python train.py --hidden_size=640 --intermediate_size=2560 --norm="layernorm" --norm_place="pre" --positions="learned" --bias="all" --parallel_block=false --init_std_down=0.00231 --beta1=0.93 --warmup_steps=200 --schedule="cos" --batch_tokens=[65536, 131072, 196608]
MLP neurons of a small language model. Each row is named by its layer, matrix (gate and up: input weights) and neuron, and shows model dimensions 48-143. Each number is 200 + 30 x the weight over its row's rms, rounded and kept within 0 to 999. A neuron's up and down rows have the sign that makes its largest values positive.
A block is one neuron, or neurons of one layer that tend to fire together. After each block is what it responds to, as a language model described it from the Wikipedia text at the highest values.

L12.gate276,183,181,187,195,157,211,157,259,189,226,229,194,171,170,204,201,202,221,167,247,174,157,196,185,198,178,170,175,225,204,207,209,211,197,183,189,170,190,188,240,172,254,165,231,234,211,192,169,237,186,197,179,217,201,197,175,240,208,198,176,195,194,218,173,187,245,218,209,212,199,221,193,144,216,237,155,143,186,191,156,239,209,138,236,220,177,249,229,137,234,201,175,173,189,225,236
L12.up276,187,202,135,236,194,186,236,246,236,181,180,166,246,231,172,167,142,194,165,181,214,221,215,194,157,194,116,204,210,184,175,202,199,207,189,227,174,146,180,151,229,204,171,240,209,212,216,216,168,130,189,182,189,187,186,192,165,229,228,184,209,193,161,169,327,207,239,203,197,208,153,183,166,156,201,229,128,219,239,169,178,256,206,174,192,217,223,228,194,201,189,202,196,171,146,223
L12.gate295,171,190,235,164,217,202,225,167,207,210,235,164,210,187,186,181,234,207,191,207,227,223,217,238,171,238,161,186,198,229,201,174,234,178,240,213,191,221,210,223,209,151,218,218,179,204,172,198,199,177,241,245,238,259,243,172,205,176,234,190,163,214,169,224,168,176,249,206,252,195,161,130,185,242,210,205,181,200,223,202,162,173,220,195,222,211,157,159,196,173,197,168,207,188,201,208
L12.up295,216,235,252,260,206,190,199,192,181,283,265,224,256,182,254,248,194,201,192,209,214,203,208,155,231,171,188,206,193,195,199,198,215,197,185,210,218,249,215,226,186,151,233,214,172,180,148,186,199,191,230,211,175,223,146,140,219,185,198,202,175,161,223,204,194,234,190,185,211,183,280,180,211,228,186,249,201,135,156,199,175,207,151,184,176,213,172,208,177,200,185,206,223,208,241,179
L12.gate343,261,194,250,189,213,202,207,194,216,244,225,216,210,165,237,215,191,176,191,171,253,228,213,205,166,147,194,184,230,216,222,192,154,177,190,161,144,207,234,179,217,168,228,153,210,235,209,229,188,182,180,211,179,205,210,219,211,209,165,191,218,190,197,198,163,248,200,205,238,148,145,166,196,206,233,206,210,219,239,201,147,188,225,166,220,209,189,179,263,221,206,155,127,209,214,224
L12.up343,208,171,290,215,157,140,258,178,173,236,141,184,133,193,182,195,213,128,205,181,242,153,249,220,247,223,173,135,263,239,240,189,203,217,185,185,187,196,199,193,181,197,188,219,183,150,174,206,204,158,206,201,183,196,237,204,180,249,220,239,215,178,206,176,249,213,200,226,237,205,249,158,168,219,251,184,198,210,201,221,187,201,210,163,192,199,219,199,193,177,203,187,205,177,186,171
L12.gate517,162,204,154,200,184,193,221,205,201,221,172,211,223,230,198,157,198,190,198,210,171,155,228,199,214,210,209,190,192,165,173,219,190,178,193,217,170,188,175,242,196,273,195,199,189,173,163,163,190,204,176,148,194,193,208,159,220,198,190,237,242,208,248,177,254,243,183,230,203,176,191,212,135,221,199,189,229,212,164,155,175,181,185,239,121,151,234,177,184,221,177,213,203,234,184,186
L12.up517,210,208,168,208,160,200,303,160,228,219,187,199,227,166,140,168,243,171,186,223,212,208,216,206,189,171,220,215,220,197,173,245,203,207,203,265,140,210,219,236,192,203,186,187,211,219,195,165,188,210,191,181,187,187,212,232,183,181,172,214,197,192,192,177,273,237,233,267,211,198,206,189,173,167,144,201,204,207,147,201,168,201,224,206,174,189,260,229,189,272,132,247,176,169,175,203
L12.gate1112,230,208,165,186,185,208,237,226,168,202,222,185,241,187,219,232,194,213,210,187,213,180,168,177,164,235,203,235,115,226,192,185,205,185,140,170,205,189,142,210,232,220,231,230,234,170,204,188,186,181,202,221,259,227,211,229,246,206,191,186,180,231,194,138,250,230,193,179,218,250,194,173,206,218,228,218,221,168,181,191,172,129,161,228,169,242,170,222,179,206,181,205,211,181,246,200
L12.up1112,198,162,182,198,183,233,150,220,214,191,217,209,193,177,195,219,254,234,166,235,169,200,150,181,204,191,240,181,254,241,223,211,183,235,179,203,209,205,210,205,253,213,213,143,242,237,141,165,207,182,217,212,195,240,213,269,181,215,209,180,172,212,168,172,171,199,220,264,221,166,176,241,215,221,189,196,192,241,216,173,150,243,190,183,161,182,176,197,193,242,193,174,233,162,187,139
L12.gate1161,224,176,173,191,217,237,226,201,174,221,195,201,144,255,204,148,257,185,132,162,195,201,165,240,175,178,208,197,227,240,183,200,202,184,162,198,170,221,212,220,207,183,173,200,170,211,254,250,205,178,247,184,204,244,202,205,145,144,220,231,164,248,136,186,229,245,188,196,229,209,173,237,196,212,186,235,207,180,206,216,193,228,100,191,196,175,221,237,171,192,197,197,207,200,204,199
L12.up1161,192,168,187,201,186,222,172,185,146,193,159,206,246,199,212,217,191,282,191,220,223,237,194,135,197,189,198,216,207,269,198,252,174,269,136,204,188,195,197,231,219,204,197,210,261,191,191,207,201,219,249,240,199,160,207,189,185,161,192,176,235,228,149,229,201,206,208,216,207,135,185,193,181,155,156,192,212,181,205,214,172,179,181,158,139,214,171,190,207,212,197,201,178,198,251,219
L12.gate2281,199,140,198,169,204,163,236,212,187,202,215,218,224,173,221,232,168,202,205,236,192,229,143,237,209,167,250,195,225,231,200,222,221,169,189,175,227,193,178,245,196,192,230,201,163,199,158,152,221,175,155,237,235,222,232,195,190,222,157,167,201,204,217,186,204,198,199,208,219,164,206,201,185,197,173,197,223,208,161,157,144,190,116,244,180,217,156,195,165,199,200,222,212,227,224,255
L12.up2281,227,144,170,181,208,219,202,182,214,224,178,181,235,183,226,212,229,202,189,202,167,207,226,161,194,159,177,180,218,262,204,242,253,189,239,230,172,237,211,232,224,198,209,213,167,228,202,195,198,218,210,167,195,279,163,185,227,210,216,135,153,202,139,144,210,224,181,235,241,202,216,166,220,237,220,162,245,200,195,201,138,158,171,223,207,221,209,179,152,250,267,201,236,171,241,186
L12.gate2358,208,201,264,175,195,195,218,192,218,214,201,209,184,191,206,250,207,242,184,254,177,219,207,180,195,116,159,194,203,200,176,245,197,199,208,233,208,211,223,253,250,206,220,218,153,229,165,239,180,235,193,217,206,237,167,189,161,177,191,211,202,225,282,178,209,158,261,160,218,199,169,165,166,213,216,198,213,170,218,222,186,188,219,265,150,231,201,209,227,272,197,277,163,178,235,230
L12.up2358,115,165,217,195,170,230,264,191,184,210,224,202,164,167,191,166,220,182,214,175,140,166,221,240,226,204,149,190,157,229,194,238,204,241,200,209,196,227,213,220,207,206,216,224,202,193,149,278,140,204,195,204,191,178,194,152,199,223,182,235,168,211,229,172,177,223,197,160,222,227,162,203,167,245,204,224,174,128,201,235,200,168,213,206,180,163,225,181,228,222,150,197,196,226,250,179
Responds to: Article-subject name start

L9.gate448,165,180,239,200,209,235,192,139,219,220,222,184,218,193,224,178,191,210,200,190,194,170,208,179,183,167,167,210,210,242,226,176,247,174,220,196,209,238,234,238,167,205,225,183,227,169,221,192,163,219,183,225,185,175,224,181,194,181,176,184,169,224,137,220,192,180,202,179,175,233,209,195,208,164,253,213,168,218,232,230,154,170,181,208,199,240,245,264,209,211,213,173,196,200,213,204
L9.up448,235,190,175,221,185,245,202,207,153,177,225,203,206,297,239,155,196,247,183,227,200,229,211,216,147,206,176,237,243,144,181,211,139,177,165,205,179,188,160,230,203,157,216,208,167,217,249,207,241,219,242,211,240,180,191,194,231,206,216,179,204,178,199,210,207,127,144,273,252,150,222,252,169,145,170,175,221,166,183,174,181,218,188,197,206,190,105,211,178,161,168,154,211,149,167,172
L9.gate1167,234,196,255,195,214,231,155,171,132,205,198,192,219,195,195,148,168,232,165,244,165,210,207,171,203,169,205,190,261,229,211,210,205,197,201,193,195,237,198,203,155,179,173,177,238,198,208,233,176,197,146,183,203,158,196,292,211,198,199,235,222,183,137,176,160,179,280,267,208,196,175,161,172,236,239,198,247,196,205,164,191,149,230,207,163,161,184,175,204,177,264,212,187,195,198,200
L9.up1167,193,189,208,206,200,191,207,204,164,273,242,178,221,185,194,198,213,221,215,251,154,195,198,138,186,181,166,216,173,183,191,188,224,236,215,217,154,218,176,192,183,196,210,197,192,214,254,194,209,283,208,186,219,141,180,179,169,239,247,208,197,156,180,205,215,193,157,211,183,233,161,249,160,186,236,201,178,219,247,185,309,209,227,165,161,181,206,188,180,157,134,157,198,192,214,209
Responds to: Relative clause and predicate onset

L14.gate81,228,220,180,157,197,205,191,190,181,207,171,186,222,179,207,176,208,210,208,177,247,199,175,155,179,194,122,248,178,196,206,170,179,169,193,201,137,181,164,146,239,217,281,217,200,201,205,179,147,167,230,208,215,224,202,255,152,218,210,165,190,197,255,198,238,110,163,244,218,184,203,190,164,200,204,259,152,230,239,214,199,222,168,162,193,214,210,229,281,173,220,221,212,207,187,211
L14.up81,197,212,202,184,187,199,255,198,209,174,127,208,137,218,198,239,159,207,147,165,215,184,259,208,236,258,220,216,218,166,173,182,173,248,197,227,131,247,198,177,174,199,204,167,193,202,164,173,167,225,215,213,227,251,156,163,154,227,215,198,224,193,207,216,222,247,179,234,182,228,231,188,180,214,169,182,206,263,235,252,241,158,198,213,167,208,169,190,194,237,212,235,202,195,189,181
L14.gate1878,195,185,193,229,160,139,223,185,192,209,210,217,212,181,200,189,180,231,160,186,202,193,198,218,183,154,193,226,215,193,216,219,168,210,214,250,227,183,237,239,213,225,209,145,202,182,200,209,224,159,140,257,213,236,186,140,200,234,245,197,152,166,224,179,206,223,169,164,245,211,204,197,213,219,212,204,200,155,232,164,149,193,170,247,196,193,144,195,200,163,182,176,222,223,235,192
L14.up1878,242,141,205,213,181,148,167,180,154,232,251,197,253,240,171,232,229,151,224,187,212,140,139,196,152,210,171,224,196,188,130,249,236,175,216,232,184,165,231,230,197,218,186,152,192,175,184,235,174,177,169,234,253,220,200,140,162,218,241,200,138,150,153,213,181,237,191,205,187,164,244,232,219,205,222,180,204,212,157,182,208,253,201,205,211,134,220,210,215,151,200,199,260,166,224,199
L14.gate2094,177,121,188,195,200,167,170,204,213,185,182,215,197,164,203,181,246,230,153,216,177,186,178,223,204,150,244,155,184,190,217,236,222,191,200,260,208,208,159,167,159,171,169,238,226,208,243,273,205,196,211,238,197,214,170,185,184,213,203,202,205,191,200,234,157,197,181,189,239,165,167,196,237,226,188,189,215,180,208,120,199,223,195,201,204,211,204,220,223,280,224,147,238,223,165,207
L14.up2094,199,198,187,197,220,242,174,214,177,183,161,253,181,178,224,207,197,194,195,218,225,205,187,151,156,202,110,228,221,198,230,200,183,247,155,197,141,208,109,243,232,228,195,197,169,187,190,160,168,191,189,229,158,216,170,199,212,156,196,128,270,218,222,216,267,202,142,227,138,281,226,212,166,246,246,186,180,149,184,238,226,194,182,218,150,237,184,227,199,201,173,221,230,231,196,216
L14.gate2258,181,215,245,224,172,211,189,177,173,200,159,273,182,178,255,224,185,200,193,180,216,196,233,156,202,162,214,185,144,173,246,172,171,163,190,225,205,195,247,244,201,187,199,225,190,241,218,231,193,257,211,203,219,169,156,243,217,198,170,215,191,214,211,177,256,199,197,190,199,244,194,198,169,180,172,183,149,192,232,199,123,224,288,215,181,202,164,198,206,197,188,183,233,220,208,153
L14.up2258,249,215,191,229,227,195,254,208,220,219,181,180,192,240,251,171,175,251,160,164,237,177,232,183,219,175,219,219,197,150,185,251,185,148,239,283,183,217,245,182,206,236,172,202,173,177,214,147,204,187,184,187,161,175,161,206,236,169,202,200,165,153,212,207,236,195,234,212,207,234,186,236,139,205,230,249,217,177,220,173,190,220,233,147,183,164,189,208,196,219,135,199,201,163,205,149
Responds to: Capitalized initial word-pieces

L12.gate141,226,197,182,235,214,224,139,220,196,156,188,190,140,187,192,209,185,166,183,207,232,186,295,209,218,250,178,193,242,281,162,205,205,241,200,182,215,233,212,202,227,231,165,202,245,168,210,218,245,185,182,153,183,172,194,198,218,202,245,243,191,187,177,151,216,241,193,240,226,170,213,216,205,215,148,215,223,163,150,223,245,159,183,191,121,209,228,164,249,233,217,216,204,158,178,176
L12.up141,196,218,161,212,234,210,153,204,177,147,162,193,225,278,187,201,196,184,193,239,209,173,246,197,204,210,155,199,211,167,201,182,197,220,220,186,164,219,193,153,196,209,227,177,169,169,212,159,135,218,228,211,161,170,275,187,215,183,218,241,188,184,196,165,247,223,198,240,171,182,143,221,196,195,215,159,150,193,233,217,230,213,230,166,189,208,241,203,221,133,243,206,210,185,198,193
L12.gate242,158,146,223,240,254,177,197,168,155,207,194,175,164,184,243,199,220,206,171,206,212,165,178,174,252,129,206,167,208,152,180,171,151,197,169,162,233,178,244,236,204,156,231,201,199,265,219,187,192,207,177,198,229,170,229,230,185,213,213,247,242,224,206,235,190,185,193,248,141,193,224,179,187,204,149,189,216,222,183,165,239,187,237,147,264,152,204,172,239,197,159,197,189,177,220,185
L12.up242,180,179,176,209,279,193,157,256,149,182,201,215,204,188,206,166,190,158,202,239,213,249,214,216,171,257,186,248,153,179,175,207,187,177,225,180,191,181,205,115,233,169,204,147,150,203,192,223,179,151,244,192,165,146,220,171,218,207,228,218,210,162,176,166,223,210,232,237,175,119,186,151,204,158,168,200,208,214,169,172,165,196,209,224,144,173,222,152,151,193,183,216,207,218,185,196
L12.gate607,176,208,174,211,200,218,152,216,184,232,168,192,123,161,166,173,231,193,177,148,179,159,213,146,184,222,209,211,194,209,194,251,179,218,187,197,224,198,173,166,239,174,205,195,176,240,268,208,231,204,189,178,142,219,192,217,226,223,172,224,225,189,196,234,190,162,226,240,238,222,229,211,227,221,182,216,229,225,199,202,248,166,252,201,195,239,188,198,226,248,184,192,150,220,229,154
L12.up607,162,227,225,202,243,167,210,155,182,209,242,181,209,209,191,199,265,164,151,228,188,177,192,196,173,168,234,202,193,218,166,223,166,241,129,187,147,166,226,220,201,201,199,230,170,205,214,230,210,195,218,202,243,206,232,167,252,185,248,198,203,236,200,221,167,147,195,200,206,235,173,171,213,159,192,211,189,196,186,190,240,235,226,135,272,204,207,193,198,234,249,218,176,252,203,205
L12.gate1190,136,222,160,193,204,250,171,184,210,245,190,225,219,227,219,204,243,156,178,233,250,188,262,133,138,141,180,163,252,198,191,195,199,186,187,196,194,192,211,203,175,170,193,207,176,239,180,231,228,253,218,220,202,233,184,157,187,188,196,219,228,196,200,193,197,176,234,227,196,164,198,233,187,236,188,146,242,168,202,183,156,188,162,209,261,225,177,193,217,179,242,234,212,171,152,122
L12.up1190,227,166,123,248,214,222,155,203,164,238,201,157,209,215,194,161,157,210,191,216,185,188,157,190,212,151,242,173,166,223,244,162,203,228,196,210,205,229,215,207,181,228,143,230,205,219,268,182,218,193,213,184,204,230,221,204,174,203,229,249,198,203,215,185,138,268,220,145,197,207,202,183,216,187,173,185,147,196,232,191,202,246,215,212,177,177,173,225,194,207,174,215,188,223,213,196
L12.gate1469,173,174,187,202,200,170,209,202,188,227,248,178,148,287,184,200,200,203,212,212,163,171,144,149,201,175,206,220,172,230,167,190,178,179,194,226,225,187,190,210,133,203,182,261,194,204,204,199,237,226,171,207,187,203,183,212,225,216,192,214,201,221,244,196,200,226,189,217,275,171,238,226,186,226,196,207,264,238,207,203,243,215,176,170,242,122,199,207,264,172,227,195,175,175,212,189
L12.up1469,208,217,124,176,214,249,188,210,200,202,198,188,148,185,191,162,217,213,264,162,221,152,154,207,189,203,214,197,227,210,182,203,226,171,239,180,260,179,216,169,205,186,184,224,182,203,230,133,227,176,200,192,225,229,211,143,231,191,125,156,229,263,190,245,182,206,196,131,176,221,193,165,249,227,147,176,163,198,228,200,181,243,190,173,235,189,184,125,228,185,242,184,143,193,242,224
L12.gate1480,199,180,175,247,253,173,170,209,235,192,221,201,178,198,222,190,198,169,201,209,223,190,234,156,166,198,173,232,141,230,193,237,216,206,184,179,235,219,236,155,246,210,193,172,183,229,233,238,190,203,199,182,220,192,206,200,214,243,244,256,254,213,231,180,147,193,187,242,180,226,236,218,272,225,179,229,192,240,191,203,189,178,215,255,211,214,231,131,178,244,188,190,192,205,217,163
L12.up1480,203,198,221,207,195,181,193,163,180,208,183,205,166,195,179,217,211,195,201,247,232,165,224,217,213,160,215,214,176,198,189,209,211,219,187,214,141,139,247,204,248,233,216,171,220,198,215,188,215,281,206,154,167,207,215,197,214,252,187,240,256,204,214,178,188,208,160,197,180,192,199,138,208,176,176,207,200,217,203,236,198,186,182,203,196,166,172,186,185,208,204,158,199,240,140,184
L12.gate1799,202,172,270,210,188,209,239,205,204,181,221,163,203,209,198,190,159,120,197,219,224,184,224,222,250,204,199,207,204,171,182,231,229,200,129,207,261,202,217,187,196,188,233,208,196,213,209,255,183,183,207,217,133,249,239,158,166,210,188,238,213,160,217,211,164,148,203,256,169,232,166,152,172,186,147,195,183,162,222,148,189,209,233,171,229,231,168,170,262,182,181,206,205,174,164,181
L12.up1799,232,221,225,189,155,111,172,199,179,193,182,185,180,212,216,194,175,183,213,243,223,189,207,226,189,170,173,251,198,183,210,211,199,182,200,210,224,165,188,223,228,203,182,209,179,174,213,165,256,183,207,201,222,205,209,165,152,209,152,238,205,195,201,170,189,204,192,259,160,183,175,227,242,176,191,195,117,228,243,174,193,115,219,166,172,199,208,186,232,181,240,198,141,245,237,208
L12.gate1977,181,171,195,201,230,199,176,208,262,223,191,177,169,199,227,222,208,155,203,197,220,144,249,158,278,174,168,216,177,179,177,236,134,202,188,212,240,174,213,176,271,151,247,191,199,226,239,258,266,184,186,220,223,170,240,245,233,175,227,155,163,193,225,186,204,166,215,169,157,214,159,160,204,172,187,202,201,228,225,159,243,201,249,137,181,197,191,162,121,235,216,215,228,208,223,180
L12.up1977,208,214,195,213,194,213,227,238,162,194,199,215,217,206,151,241,191,206,139,200,148,183,181,226,224,198,141,233,210,178,208,205,202,204,172,224,226,146,175,250,178,188,178,182,190,233,204,229,161,154,252,183,198,254,207,254,209,219,184,179,257,213,226,230,188,197,226,173,191,167,171,207,179,204,178,268,210,229,202,184,213,233,237,227,259,176,208,203,130,195,160,215,212,183,156,184
Responds to: Mid-clause connective words

L9.gate1622,219,196,175,191,175,195,190,206,157,216,290,229,211,212,154,174,154,209,210,246,218,184,214,176,200,183,242,178,183,204,248,208,230,232,244,230,154,213,244,182,164,220,198,170,200,168,180,168,217,192,215,172,206,200,220,157,216,189,206,205,250,241,267,172,214,231,174,201,220,182,187,210,162,204,188,175,202,218,162,197,148,164,226,176,205,173,191,142,187,192,182,188,193,160,252,233
L9.up1622,250,164,179,227,165,203,181,174,199,220,219,256,219,168,171,191,187,193,204,193,235,172,167,207,223,216,171,182,178,199,205,178,196,177,218,222,209,221,179,215,159,214,222,220,179,213,145,190,201,191,287,175,218,199,183,155,214,233,167,196,240,205,157,165,203,216,141,192,146,215,201,204,219,164,179,188,204,276,143,216,193,218,201,171,183,246,196,165,176,196,199,171,190,197,248,193
L9.gate1712,197,167,195,146,180,207,219,211,134,201,228,218,246,138,207,190,191,194,147,239,238,170,187,190,227,163,221,180,175,214,192,192,115,168,193,165,236,228,210,196,188,266,196,165,172,160,204,174,252,237,197,228,185,208,200,171,187,194,227,205,301,147,221,164,186,235,132,188,228,169,243,189,204,206,200,251,240,214,193,228,173,196,208,229,176,213,263,160,220,199,146,262,223,154,196,163
L9.up1712,235,151,246,229,214,215,210,182,255,193,192,180,206,210,210,208,222,198,231,225,169,220,214,196,209,173,181,198,197,198,226,236,255,238,240,181,186,197,163,245,208,220,195,202,196,195,131,199,219,219,177,174,222,242,252,182,205,225,114,185,159,173,206,222,239,170,165,201,157,209,238,206,162,178,148,205,207,198,134,181,174,219,132,248,169,225,207,195,184,241,218,224,137,200,123,196
Responds to: Surname word-piece continuations